config = dict(
    n_layer=11,
    d_model=160,
    n_head=5,
    n_kv_head=5,
    head_dim=64,
    d_mlp=640,
    vocab_size=2048,
    activation='geglu',
    norm='rmsnorm',
    norm_place='pre',
    norm_eps=1e-05,
    positions='learned+rope',
    rope_base=10000.0,
    rope_fraction=1.0,
    qk_norm=False,
    attn_scale=0.125,
    bias='none',
    tie_embeddings=True,
    parallel_block=False,
    init='uniform',
    init_std_qkv=0.0149,
    init_std_o=0.0,
    init_std_up=0.0149,
    init_std_down=0.0,
    optimizer='muon_variant',
    lr=0.00608,
    lr_mult_o=1.5,
    lr_mult_up=0.719,
    beta1=0.9,
    lr_head=0.00392,
    grad_clip=0.5,
    warmup_steps=200,
    schedule='wsd',
    decay_fraction=0.597,
    decay_shape='sqrt',
    final_lr_fraction=0.1,
    batch_tokens=8192,
    seq_len=512,
    doc_mask=False,
    train_tokens=115500000,
    steps=14100,
    dataset='wikipedia_en',
)
MLP neurons of a small language model. Each row is named by its layer, matrix (gate and up: input weights; down: output weights) and neuron, and shows model dimensions 0-95. Each number is 128 + 24 x the weight over its row's rms, rounded and kept within 0 to 255. Numbers have three digits each. A neuron's up and down rows have the sign that makes its largest values positive.
After each neuron's rows, "fires on" lists the tokens most often at its 100 highest values on Wikipedia text that the model never trained on.

L5.gate428:159155136085159119095124132102167115111122116109148130125134129172114122104121087113116146107102149130108145102075119184145124118107119145175122148128127140125155108139127130141108125152106128089188123180140077117146104109136154162116112163146134156118106103121112114148160148128179143085
L5.up428:097120115127105124142170122120114122131132088126100138148086129095111114099161168128142108115143166147144104106130079113151166088188141108122127116105125138100147131114084168093102147122144162126085132120137138152140106108116153101116127134124129142138150128126164114148108111154086139122
L5.down428:123135127102155115099176170122098108110111135118092106094112131148131134144199107160123122174141138125171158173102102112117155153095146152106123120121130098120140139117164137092128120146132108137141122140172151133169106151137128154073097131126118125104105158131165127116140103114133132139
fires on: " H", "H"

L2.gate134:141114119153157139095132140097112124166128129134167125121123108150135143113145111120123125110136143116119138136161184166138151177137149090146160110107154112113111091126115159143140117142075120141128165157142146097136090118144162098097131158096102134161109140123171112143113108108082146122
L2.up134:099144108077171156120163128126146123147167132131138135111113127162127148121094070116122108150177128104105124110120129159161137110129129102130098143123100116137120128118132145109173159146100105155133136134110125098101139137130137154133105135113123133118099107111161155108128184118144122109
L2.down134:173118163143120113147146135146125136115157078125097141112136112166120147127105116121153130114140145128077105136158141104136117086150121106151126136117106111126085107145096164129122103131143163148127134129080146111183083156089120117135107147117128133114115166144114136203068131152102095135
fires on: "em", "or", "im", "ers", "it"

L5.gate190:140116070129084143112141158081163182127106134140081076098123106086152102122123127131127152090079116151116134090109155125133164115090149164140157146135136112139088108155159131113139160113165142140155136159137127135127149137101178134116118137128123120145133092136111142164133128122149137127
L5.up190:136134123166143120131141128128142153151176119110096119125151100135131075153129133148108152089117125149158154136135154091134184128094147174134135082137094097141144110130129188131143143131139095114127131179111071129173143118096094145124156144169167116103118118113090159141162105136114090143
L5.down190:086114086128109136147134143104121098123159109154134137133102146136116128144159142111154133122140108104115140088107123157119199139150151127125129108144122124113101106130187089071156135130140118213120107131149140126120142147149118114067105130120144123088119089101123131132128125137136106091
fires on: " com", "ain", "op", "rit", " develop"

L3.gate595:142089099159147188155145091100151134131135121085099129089102097108144112134149154154083071116107110102096137136152154121161147147094143084134087159098163085167120119128104135129159110130124143158106098142117148158114174101103133122119119146098100143165129114126147117135108148126157116139
L3.up595:135097118168137157118152108085131117115173122118110143117129130135155100091152109142120131126127092096123148128121140133085145122119158074127123126128097079133111131119113117095102138116126109092118091121114153124110105132138132147068109109112151119124153114167100090095131161147129104120
L3.down595:127132094166131137150117111164141122164180084150147127122142124199130168148123129135156104118136107152119128147134135132134137133115097175137131119081116129154077075108104137112139120113128154137136132115103146155158137156117127133128117160121167116121130092151117109110131117111143130138
fires on: "v", "f", "or", "er", "n", "ver"

L3.gate563:132103123128166147184151136139131140138115144143100116116118142137146147099106150119158105118115134111141156148129166165115143155139147102171129136068187085100148121128151161118133138100140139153141143143167120093107168171184117135092151143167094112142081108104106145103177155166098155099
L3.up563:099129064130140140159130099167164114162093114116130124120103180117142138140115106102149133153187106101116120108132176094142075088101091103130070094164094100144152151145164121105131147103129132141110137171132136134147095124110107150152116148111136116131161130095094098135111140141103100131
L3.down563:132161138147119151153142164132087171100123133134126110093181156134170120138138122104163151161108114174147094103120089154125170101120114129109125111134173128128133151121096130105123116105114088105154134130158117175129112124146130138136112111155154133095143153146137087104114139137160170116
fires on: "ol", "ic", "f", "ar", "k", "on"

L2.gate184:122168101178150100132109149142114122140188136100139137132103144125187132121122163130136092126125158136146119148133161094142114125138156124130144128147145183117101091106142095115136121133154122131164109136148148159145100109122096106144121124114193132140125178133125183136123117138154143112
L2.up184:114138139120136092103099135140118115141126133100150123119117133158152133140128164152098117130116144153139153138157157085121155104119115124141128134084092182131095118106162101144072149092112098105149126137153123159133103145164138080166143136148188132106097135138120150151140083123119147165
L2.down184:109140149133128133154087143124144082150156134119146061126141120143128176116092130091141112152161110144099097131123126133176102106148117091149131129113168157148115085112175164143150168104152156094132128121141098142125143171154109164146099086133097104112142169103137114100133150133120109160
fires on: "ad", " album", "ace", " song", "at"

L8.gate316:130127125163101079174101113150095151136119106118143145145098127147093135155090147114096084093153107121122134117129121128133168140131164095141113116117114130147132126158167129139153082133103104118183127123107116118130106151123169173109117195106134114114081101150120142148100137138119116086
L8.up316:126134129119123094149117182170136135133134090142114105129097104124110120116127147133123156161122128132130138126126117161085105170144093125124137110156145124123072113137134143110148094135100156113174129124138155156142171093126149157071096128106113107122064102125076164140202155124093142092
L8.down316:136157128139100136144085146114112108133162171141100151094124129129175112138090100131200151172150111108123134132155101116117144132092169097116126138110172124112162085130143132132109094134156127126171127107134158103101112127168151101131118166108155157129137092093093152113117128133139118176
fires on: " ", " M", " J", " K", ",", " am"

L5.gate562:124128152152081133141140135147123137106121104085170102111141113135124143131123178141111113117078107104150165190171118126144106133150133103090137119112116132124140160159122128089100116157157123160113119135108128128147150106105137135139136115087071170145118140110146128164155141135147105132
L5.up562:118107114174078112132123085128162118098081127139149090103139163104116089138060151147130125169157119161139131130137130129149157135092140134104119147161147110149126140163148148128122166089142140131111160158108130134131122177145109120156124169164121120143090098151166137127108129170142097137
L5.down562:146110095112153135188166122151110172075129096159127159130106096104137161128108173132122151077100112157134090124094132130117109164152137143129205125130143147130115128126144098117136117185153144148120126117072119142090132146137103130144132102092150132106109117125115121140142138156110146140
fires on: "ant", "ver", "an", "ice", "z", "k"

L2.gate427:168167150140136104148131074136151125083127098123149134143157156154116130160156111137176146129160125127131175140167151171146170152176103067093127118106149153146116155129162140108158086177112121145139178149105135118125137132136142141097104125095163137111145136124127157124160115167121132106
L2.up427:086139137120158111148102134137081138099092117114143158162182100126105121111114137141153122140145091153107107116134105140082132112147084094073116120144137119155126101129152144162171125130128142109093103142120123180180153104127130101165138118114140107120107084119158134092137140117131094101
L2.down427:103161123108116146153125110121165147101135123087101105079177115139088145118118164136132165162160140113107209139144116153092090162135129155153096127146117101112133147153128147165110138151079136121155145141161118151122135148129153149140133127143136094126137128151085142101171106146144146096
fires on: "ated", "0", "8", "ther", "te", "9"

L2.gate187:091137095148145114166078148158120124097122101152087099117100141093154113163139164123107209150113141102083108148137147127160114119171135124097124090126131110127174173179138126115125131111137157131125122104162148115157111124153124156145115141111142140108099137145144124139110171119134102140
L2.up187:118147091156131169153103127129116120110148132115100117159168084107123112136135140127124122087160139120111123112126171161101125146164112121130122141110151133131114081121124160100125091107133146152111099100113134124135101139128192152150145174170139058115127118131177118145119129121108106165
L2.down187:097169109128133171153106132162127161127149148152119086095122129116095132149158122117090153153119099150157122132107089182150139127123063101085099120117127137149163128135119103112131125148142111103101125115095134138112150170121110085195124147116143127117120114149139132133143138093106107124
fires on: "istor", "resent", "r", "ig", "ib"

L5.gate166:117094151123148121160099141116120090114120118145153168140139085171144140123153074145128117133154150111120160099158144111117145128121156119121090158191144136145153117104148109140109110120103132112089094133110120128127168097121104110130132124107097146139104100149128112148118104101127154104
L5.up166:128098116149108169125177127121138152147152088087127123077111129125148091134151118133098153141119126103073098155111159073144146088116105132085146139089121103136093090161136140113127142123108120135135141131105150140132148135088097133174128133122146117102153083168136129154117122120108110078
L5.down166:115098114107102100062105147163124112122117109118122141141145099166133132130135111143112122106126105122153121137126110115154140170153114104158111155124118125106164150164165116100135162126139170099167131130112128137135138156141148136133093108127155104131137103099150132145198119108154123108
fires on: "l", "m", "v", "f", "p", "th"

L8.gate419:130135149148117138147112111135121089139126089077113135125125156132143148137143097118122112140109122171083152147108138142162158122112168141135145129150132158166134127121141177128153139159123110150125138127155134141145129140136166170083097161162146119096115087138119086153121111166150175105
L8.up419:125144133159106151167116137149115147071110127126109126118118148086089147159156104126122087153171101129138139138094110148135122146133092144146166120113103136157113142111112124153171091143106111166149129131094104127126137124086139135123138114144144113104097069180095080135144123155121117108
L8.down419:144152135157136174137116117125126113167128143106140154120119136111116144090100144112158162145098132129090130105112129102108101139148121141098160101136110134154154129168130139151163097127127175132131143090153098105112126113115146126189104143073122121166127155090108170161101124150102122128
fires on: " st", ",", "l", "ent", " l"

L2.gate139:089126137116167153148146108129122116160076158120140183112120117149150103127133133095123153087122141128128153159147156103136119127166109126130164102134116085134136094097156103147155172118109138117146148131103148131129138139089136126185153147129144136093146120108091167108090133166129114120
L2.up139:117130120102165128173147125196129090115117123086113162158118130161150108118139161142139103091116163138121153134116102148155149122175098110157182130158128127111115164116160100153132130074151124128109139118112153125130111124091124127153162139102136126143155124115126083145132138139072135133
L2.down139:177113142098070101078157171042134147092099119174133120139118131140119136127160117117142097152156169133144153130053115128092177141087103132109117099133157124139141125120114167115153142117127105137110121164159118127111160115172137138129158084109103151132125110116119136160166160126141134165
fires on: "y", "ro", "s", "n", "al"

L3.gate6:150132101136149143138131116125167114137123105119147119153115144147155085119128124119104124113130146113152135120132101162126119143165146141128083133136104088144141123121134135139190136142100134160117172182116085098112101114129108143137081153106109150141187128090109126191093126144148147092
L3.up6:130182086139159104126164085142141115137101129112133149156114135163150111114158140127143130086125139127147141128104093145105145122182149142146112125142095111114124147152173134152137113114121111146111152152131095110113081090158069106134123136148139145177118152136132163188140120170137144110
L3.down6:124142111145113116187097139088144109095088118137112114115107132142129164148143116120131144099127111123096137133130124121128089176158121111155151140120103167096115155123138143128162155144106091136071185149129114142109128124145152144146146139054108121132140150165154123118138097155136122128
fires on: "in", "C", "all", "areer", " February", "ography"

L5.gate237:097131101093104109114139148148146126127118124118078148122117108172131157135138124107112165116138122111124094092117133133102116090134122131168117129140097141124114161143135129140131150087106106071083105164132109102105077130107155120087106091131168144204135173164116123116074169124174129131
L5.up237:140174082133117114116081154119181110142116137102112103139102136123134153122149103119146157125136096097134110113151142116133129128142106129154102090150094177116113139141135136132144153098105119119089132171130110091125118102088153150143128107183106130167127148149132116147117163129133118115
L5.down237:124093143119141126130135118197135137160120142138120155114137123122166113131150091140109081175109108093114177125145160146149120154158147146175070157140119112097115132102099107106145074087127118138110154132113120139107140175111163108153149098174127129125151117104143110183123115125146121148
fires on: "b", "av", "ec", "p", "sp", "d"

L5.gate211:164121098129148127162129134157127151153091145095153149145145135133162142149135125136170134152113170180125139099122121115114148146074122104123143189151149162146134144144126140106064125097122123135080136131141135148093132118121138111127120124110094134135082096161155130091094134120129133109
L5.up211:105068135111144114114153181127127103122090127129118148145114124155138113136078064100154120143096109115109060127156130181142091134135116104144141134148129120094105131107125135134127130113102114137154130176109144166151166133107147129123103049137105115138127114139093125126099147098136115111
L5.down211:080153169141141108109084078143132147100126140125130113143141144156130105090113129156138140129144149138126119140147130180134126104118135083122096108163151088113156116167157133109157128135119128101127142123152088138161107149141179102174112098115123118097148157090132162125111114122117142153
fires on: "m", "w", "l", "b", "C", "/"

L2.gate156:132100121129143122105124088156136147114130160099110162110117140136129158110076127112135088139102165151121159174107135111121110112139151129112135095130114154109135169102127114093173083149158113130134137095121123132127144102132118169088169130105174145108161137136115145130115133095137168118
L2.up156:124094135121088110142134105177174132174127104093162144139123131110162089129107121153170141154136169123136136154158121142140111146139121130108173139137141082132118139138144155103125157112151135111131155129153141123108089103128150140160123106112134152090146085128129122110124092075092150135
L2.down156:168119162125152141108106128158121131067120116144093115101095183085124094151096148180152078095106164144158124131159113168145090154105101096124131126126163152128121126089138133174147082128121090120149074109147113127147116116172128082107140099144111108139126162094119095146129122136110177142
fires on: "oci", "r", "ed", "oc", "g", "ric"

L3.gate189:136137113137126141111100132084083100099151116113079106141133119117170103115140156141122127135096111159079121151109139124123152114111100134082178140110113141134109146118119108146156161140154136146107142143156120066164125139121159161094136113141132111096131121174136119113146134105111120139
L3.up189:140139118066114148161100088128142139140100162151116133114145125136110139142111173110137118136095065117147111173126158092119158090093099102113171109132151140128104122114132126136146130128096122145116116152116117125161171078146118150082110157135113138151136146113117130136073125131125085152
L3.down189:107141134150147115143113147117075116144157112124153106094155112180135125151133139160154157059113097143126097135139154118106177146132134144138162099155132147111122082136125130137109106145116125126126129126138167115146107137116171149089130151126145148153091073125125082150145087121142125159
fires on: "ain", " music", "ab", "op", "art"

L3.gate316:157134110115166095114137148124089138111115132110150147102142145107118147138084098103164130105116112152098129151141147184097159077107141108162139114121090141168099113167161169158184098152108102090144134153176142185110148149099113109139126158097133146127128126114154108133095127137106132107
L3.up316:111139076127135101157145094133126105143081144151164139090128155121133136186165167116134093098092145094087126136155141131101129130120120132143119149099112118159077139103134136159131126105111100187128138124133151185136166150128111130133124099152117171098133121119140127152101132111091128088
L3.down316:112098091126149127131101070134100074100116143104158154142135086131153175145111117110095135139137116093092127119135183107159095146122101134137114139109146098127132136107112154089145159091113130099148121113110123123161121124138140124128137109088138139098152168149147158143133129129179132115
fires on: "m", "c", "it", "l", "r", "ir"

L3.gate113:159164140175104155105103121139103159109125115134137137133118146145135122165145142146113106148170128200127115122148117156153145188148097136122131121154169137161144132152098188142131131116122142116116134157089109096081149105101152131117155109109088085146104125089112133103106157134156140129
L3.up113:148090157130114140091119126140107077116118083122143188151129117119119130128166159126104141154164112109135123124122146162071091140151118131152145128110133081127151133092117098111109110140106110131132112153109140163144090128150113117153142159162099106150155106131103145122146121163125123171
L3.down113:105095164130147113119106096100115130125128148129187124134154107140105136111110151110139124102066127101104164157133130112114113150134151129106121131129119145155120127123122094120121109170100105136136100149119146197173117134122084104129143114148120180130126136124159118107119131069144096114
fires on: "ld", "ers", "k", "ilt", "er", "out"

L2.gate423:190096158100154121102120119176126146121129117107107141134156117121118158173108131086094089126101138108095158129134130128109142116136156137112172144137125119120127151130149110129157155130186144142132119152152146178097140137153103074123062134100144133116134104124104119145120143140112106139
L2.up423:138103150109163106085115118187130106112118098115159121146154121154118175175095122077115110146142138084124123104147145113170132139105171133134144128150119139174137130094145094137170138144152162152138161111109166128093161167132149120133119131108157131080131106150164174127103113132150133128
L2.down423:133116141118162128130088156180101146142158137112111132115170086149161131124125133111137149141149117132124147133171123157136107134137092161073127077147082188093134140109127177101133158142134132119116121111108098161146149194146134100149128130139145140103104120125164138127101107115146157158
fires on: "m", "over", "ult", "ial", "c"

L2.gate396:089078133094134123131129125100127111087130123137126123122130182152089093119110138103126109100078114114108141126151131139107108093092157130122126121120175105103142144084154118135127168163116146127137138113149184120118189107147119147129128116150118157118137111175083153118112142152117127118
L2.up396:133115165149159149129110125161128113113165125106116134136139131113122150106088132147110089167127125066139155130088131143110091118121126169125128117130134117116084115090150150122120122150134146124094155165108137112103120136101127141119140143135120158136155114157078118143141130120096095114
L2.down396:130118082091111185108143115107116128105141113141134049136128146124088159122162130090150188109118138164132136083077149097112173150121129104102148107115116164148118126145128145100128122158129142127106159122117144184132149132178118165105123139166121111118120154144172105118129116122145130142
fires on: "y", "s", "ent", "on", "en"

L8.gate566:151134151136163155131145119094118140076103124155118130056071135136102120153151127115126155130131135165115143167160134125104138138123136126142105142113163159117100128138130146118157131160126166170109176104158099147100171087112123139123150142116122134129113079095150125127127117117120137101
L8.up566:136142125101131197130109113147132159075137155130079163175128147136148132108105118145135129129148126103119113149077166092073168167119139131127157132125126101109131151163114159137120148125128079182118092121119088132138119127108126082145103107095139129102136181114106116093156113120116128161
L8.down566:169126136093134112104079157098121097102122117133093104106130153123129157166173160132096155103142124118163087153130154128118159135121121168146101149146147141101102097122161129116135162122156162164134185130128143198134107114111098128115123118123132107100150099114142108181152070171160113104
fires on: "s", "ions", "ies", "es", "its"

L2.gate99:172145170116179122106113105113157095143144112099130083114131114128146149110110152100111141105141114144122060151132127131089128145093106158159148144143131155140050135176110089100137104075138173170120092121128112111116143124079144109116112129159157114167134123163141168150158097094142118099
L2.up99:130122130157141117098097133090145134131144156072145076144153121115152153113096138107105133146105102144140122155127153129133149093099157126143139103109121149116129127112138132134127112089132123180133148143138107129147146104069158132131083126133105157164118130144156134146141103139113138085
L2.down99:103070127172110140146120118126167130125107133166106143108087143157168144110110158128150099130116102114147109121139091126149112140124095112144128101129126145125121150107117115123114143107134143104142145116123104100108075197120144140151112133131154128167104134144110140127091139137143115084
fires on: "p", "ec", "b", "sp", "c", "k"

L5.gate411:128095131130126090119138095120138132118138152151117121132095106163141133099109085131125095093125118124120128153127124099095185137129131116124126084138100126139104110153134106147159137117120094084152156120113149130129165130130112118147121157157079079111114095107100144104115148093130122118
L5.up411:138137131114104096116111116122158107078104126109116095124104099069125112118113099125136103105130125131153119093156158162124131111102196151142133111134100076104136090133109112140159113143097110129142125087134134142096152122135107151127113137096076142139153134141129148132109107111099138114
L5.down411:127134131123120157121116175118117103128121129118166114097117130128135087114145149108081125149150113073124123155160073125115138147122121123112090090159087115146116111157145112105156093127145179149128175117159146120103142128122157123096122141127156121105126116106065162119107147159127126130
fires on: " M", " J", " N", ":", " Mich"

L5.gate616:120114109175162103096131123097175104124145100132148118111116139112076138132099123141121126132116102102084151147113123177142142145141181132123091141123113095127182100131128140099108106075143145110156128170104122090089159148141127072114162144131148110130145112139156099121125115106165137138
L5.up616:163133133125168135150160114148098093147127140135113103140121107093108154108109180138101143147169126113123145161123146158157112180153111137129105110146133135139148144143149130147119155136125153121131098109166124125133187146150121175113170168150114111169127125180113098149146133145130134143
L5.down616:119140107125112118129130095143103103093121147131148131090126092115126112112105121163138125118148119120138176141170101112101117187144093081101136136149171095132183108159103117120171151096096122060142102139083139127137145151125141082142094128141114116135121105146181145131121104137115089135
fires on: "ur", "or", "er", "u", "el"

L3.gate629:120118116142134118153136128086160123126170154109072079125144162071144149101094160144150145130124120140146115180153139157120124102126134079141110076106124145111112161127106130135145080092124156146102078099199089125125155154144117116121087099131142152161089113136145120123140146084140164092
L3.up629:110136118167127105130203109115150133127128126108070122139109144078134106154145144103132130113157103156107153158146149142149109133111140095139114088161146130128101143082151122184103107124113136122076071093149130115137135091132113130127108110147129143145142103110120104071109107106138165109
L3.down629:122135119167150121117096166202113126113086118094167156086157116149119139106119123107136132194137151143162113091079172085152091124143117128116094109119113150090157171144139093090097160137151163138081127116137155125145131147131137127130160143139122127122137180106145139119110142146151118126
fires on: "k", "e", " he", "ol"

L8.gate87:147129123123112134142134136161137130101135118137105134168125107096132109103097117106119153119135110159140131124154104198127140083087112148132095135128151124082100151130107126146134135057135149123132116115152116121105154070134150179125110134109164109132104168109127147184095126121124092110
L8.up87:123088115129099143171107162161114119132112120103096098156114161115106079103128172158115131145161130145172149104190129140126115119132083173133136153139113123168115132118144089112110103102128094130158131183124120149114150080147169133131116116132136136137109127163157117144147139112096154134
L8.down87:077140078141149109126118175159135112074118125182137156086108123124105106146172129144145124153114144118142126112171129116119085089133123165165119120131174114096124101135171140119123092127190120135135118137139123145148103117162122118130143177137133132082116104092149147086113150121099129120
fires on: "ed", " up", " out", " later", "her", " back"

L2.gate616:155145160106104091134149105124125103136168104083126155138123115125166122119125156090128128111132165105136142140166148147106122157104105140121128111182144063123151141100107124116145106138161104112116134145124139121143156082138090171113119103150133101180109142129145076158131150079177178155
L2.up616:167071094072132130115185098121135094102085112122127141136133128052139124072098109125128145126153142111143120108136127141160090125120105169092096176137142133136132129137110136120131144191133131107149142170113158127147165102137144122157121126118139128151104165140091138140124138142133153100
L2.down616:145159122132117108103113129181155140085137126143133138147122145171116121123182141095153133140124083169114165172132126157101159145118164128154113131144136130104185100158102142149126067116121143139121130169149141157170138125141115128150093135116154117071108167141131117117109097106172125139
fires on: "hed", " up", "ed", "uring", "osed", "ack"

L3.gate599:088140094133126151158118144137126116129098182113146147175167150114075158109142164128098137137108171110156119138184108123106109118172094096076139110154168107126135169106120098145127102135129117128137110188133138126147154106116101135155136109119100137150085119147100129124103089151137096134
L3.up599:134122130118122098132151111128140102085064164165136150090118137065087122141143111134154150136109145126175151144158124127151165136100166098110154131112132106192122116113124126118165083156131154107136129158127100108124150124118131111158111154140084138125151135136106149098058128131094133093
L3.down599:124121106148178111093128174135137099126121092106155095109130145119160100152121141158135066133128140114134122151105152121131120118097145135154161116195122117075138094124076150118141117137202104109143140126094107104111150121117094130103131106131156134111088145140102123137137144105135148132
fires on: "z", "o", "ation", "g", "k"

L2.gate144:123151152135089123117135114100120145116146114121144105112122108142114144120136148108151144131150125129085121095144108145145136124115121117138124174095120153131115070104171151111123090128134129142094130104134059127124131093138069166130112126174102107124153153075147165153130099179130110145
L2.up144:121127105161084131141125095148145107102121173159139081147171135151137105105160102176086146122076156137110107133104137149098123164143119113120124130100128101114123083075128124110108148103094115130119126117150115153104128105109131126083116141113141169135148157078099106136123138121140118124
L2.down144:165177118126132122119139111116087083132119098136140130121131172119109169146148152102140108134123112108093136148127158123149106090125116131086106130135096144145109174112138126102115106150145135140133152116115137156106165123122127112151123067140103114120096098122156152154136096106171124126
fires on: "a", "s", "as", "es", "is"

L5.gate111:124163168129119136104100168157134168088153183074155114123157127109129107123144116122102165114157085148155136141101136130118108127137132100105157173124120108150138142132104136143158152106123129097136156156138139118117121092115132146135134143115135098172129147118125146113134112123114129132
L5.up111:118110153134149141122136119098157142160155151141133160171142102105129110155120151140121123111176128123116120162131126117088104139110161097109126129079147087121147105110129116114102139113123137113115101147136110122122114152159179153150143108135150137129143111131129115087116141149148173101
L5.down111:138108133091137104140132094127125082071091107135097148092132123158159167117145108142108110102085169111130104129144120121121171147131131131136120084166106148080115103135104119159115151114114175146127144136115087128144152113150149104127107132137152136154156125117078112132113144137129116091
fires on: "er", "op", "le", "ow", "al", "k"

L2.gate158:128139130097112125143118137153128134155169142125106140143140112123122125108128130117110105176127145089113136162140126174121175110152096151153171131123151137108076160157125141101121106113136158131107105157140113154103152098143152114113085144114151124153152089140117137163076155118145154147
L2.up158:142144129098136139113123142107131124167136119123146128157140098115141181121128135113119144117145173152097094141138164118146116123112137138134125109105130076126134145120141148121097140156091121138087114123135150173104124170149178096111082112105103144106138126146151077118149133142150152127
L2.down158:153146139117163113073120134119127109143124085148114162108185102135154179140127141085081116122123102131062137122197189166102128118134139134160134149100151182127127138148131130135148081120137121093128118162140156113133106134112147100112132113141161113141121126135118126124165130114152133154
fires on: "ec", "m", "c", "ode", "d", "ic"

L2.gate189:104085160103117158116105107175104139148152145145103134160119131139166122150104111131140126116153117123121172161123157117138112165076111128118172129121139090118142086140097150153151105119146130115152123101123144101158165122140130143128101136158117137111109093128160146145100096096136133070
L2.up189:104112162163103118130076152176161129150152139116119120180124096114140139134123111128140130169163167172138142138123138161094078107102133139094158152131159133123093102101113126127136152110112171102130093101153098128105133142138126153152106084156157137086078103139163142183149122124131118138
L2.down189:153108176137107092147112114144130135145136154154164161144115107108130148114124147133156169139168113107118156124135177148174074138133142135127115137144081140132085133096106088082117158168117157142115161085123123096175096117115132059119118138124097125131115141100108096147106070140137180118
fires on: "ed", "r", "ic", "ing", "or", "ment"

L8.gate240:130116124159172149109073114141115172123127138126132169137114118115141095134139089098157138161171107117122149146116131124139103128125121129082123139144129149161160121121164075126122167145137148117123090073136109126117138104130090130105161148167136102127122099161134138099138124095171137117
L8.up240:085138138128142156129129109110152168147149140134140139146101105120182160153118136152101124121133150155104114171109151106141101182139136125072128160128104142155085161068175146120152168119118111097124091077140098127119119106142159146110120151134083112091162102163160122128104086100136108116
L8.down240:143126121118121123102097142153132097183145086088135123131125127141122139140113086124152084082125155158147141118140137126094143133153106109126069137108094145086161114094158129100138161115163096101123152130108117111105120147156120067148125126100095095141107109139163147138131129108139137130
fires on: " Ind", "act", " ind", "f", "v"

L3.gate632:164094123097138114138123138124110154110099148136162106093126132112115169129131162096147098106160131148157107135112113110076153153131135114123135156133110156107204119143143120154159130123103191147154086098152095119123160094142145114145155129129129129134143180124145173131145149118145135081
L3.up632:145097134109103174129158122122135146136125131139124173120071121117145111167169156102157100122152117151073134134134126135103124112138126156159169169102137127141220164140128099095119119099126190147166083122117111138131179117142125106145136100085132149134144132109151150155114137133158131098
L3.down632:167120156131112114116085147122137124158115140114147106147113109102072133113133157107132160104188117114097148163142085193099195133166155174134165121146136139134161138167130145144113098121127147121187098111141144121144165156127129135135111084100175148092145120078172126178109115139132138108
fires on: " over", " between", " med", "====", ":", " both"

L8.gate194:134149168110128159153153114113133118088140110101142157103140157126126088148125090083172144135112112148103116148136136155138106151151116184164146108142083150104138115117123108152130121091086126162102147077094110130139164115119144119131167169143140086115149129115104114141110151150172154095
L8.up194:133064143137129159134146124127107096087125115107144170102123106133104135180115136118137163102133164148163157109141116122130132152123121116123153080118131126147154135138132140121151119161133153130106111084152116113118155085098126123094180133152076105123164147107147136156085177151144132142
L8.down194:156147169103088150173142157161121164153123128094121165121122106155153125139122142162125138100144125154104163149140083116128142134083115127123150120138124158119144074101081088124117115135122131157114125147162125157108168136131120148147115097140153116102168109106153137158125122113180159144
fires on: " l"

L5.gate213:098120131126112120136162117101095174112139155110131125074117144093172136164147116089122124107153159126134163077137117142124141141124134127129111134161163182108112091124125134154120114152124123175160143139095079117125144104123171171127120122168132109134147082131124104131150116126154149153
L5.up213:130142106138160140148129102112124099112142146082115132181153127112098154161124059118138124145122091117143118130122157097116142137083160164145168086182105157144121163143125115147131133116120103148117131063160130126125108109109134108113161147115130121093137126140122117110167140158117118100
L5.down213:143159136079138143126188135118110110143072152089102204132153113132153112139150124158109113131112140173174116115093106121140150117124092126105150098128115134068134130132106117121147076153140193176131135157106127139118139128152098079153124123113096139137119119110125095146146145114154126154
fires on: " l", " L", "L"

L5.gate179:121129161109153124086175095108117146093145186114135163127088105154101123144133154103136173086153136114104092181123094111111122134131084156089172091114157077115112115143137112104153158122128137154126141135100103130107174106132132124199109105178119158124158118075119113138152132122142146105
L5.up179:168131134103121102154101140083123170132115147152096140140130149119135145149148164111088147141155122145108123158097137099137148113125098139167130133121151171135127132084129169115176139129118120190114117142113090134100145084153115166150157119138122146114163114097069139106129174145127102167
L5.down179:090113154126168131101138109111082115145126135140140140107140111118085128111135158115142160106148142139138154154113130105107075160138131118074150127134152152115113107135124100112165118159148122134121122127094168176083152103137148095141129092155134104146123154092157148102115131113111124088
fires on: "s", "es", "ers", "ts", "ars"

L5.gate95:125119173109150124127121121128119119124126131126164093078147131110124107100152128129127142113133079105082142164098124168134108153081159130114103116152146103180172088100163108125112133097091157156148096097102134132112156169093099062158169114159126090136119144107134170114140126154143114121
L5.up95:105123125125168074114126145121130077161139141161124072063138122093127137162099123093107168128133162147129080088138121136107097130108114126073158133138170138113094085095138115112139136114142154138137124137103167124157131106172138111110149157166103123143149105165100087115130099106143130142
L5.down95:120141108139103163125134122145094138158141144109108117168099167139174078136127130132087086157145144161148165100154068112145142138148127080146151129098078122083112097132118135097117132154154149137107139166119134118139158157114138134143173159116137114131154105154162115151110091134126138092
fires on: "u", "or", " Gu", "iv"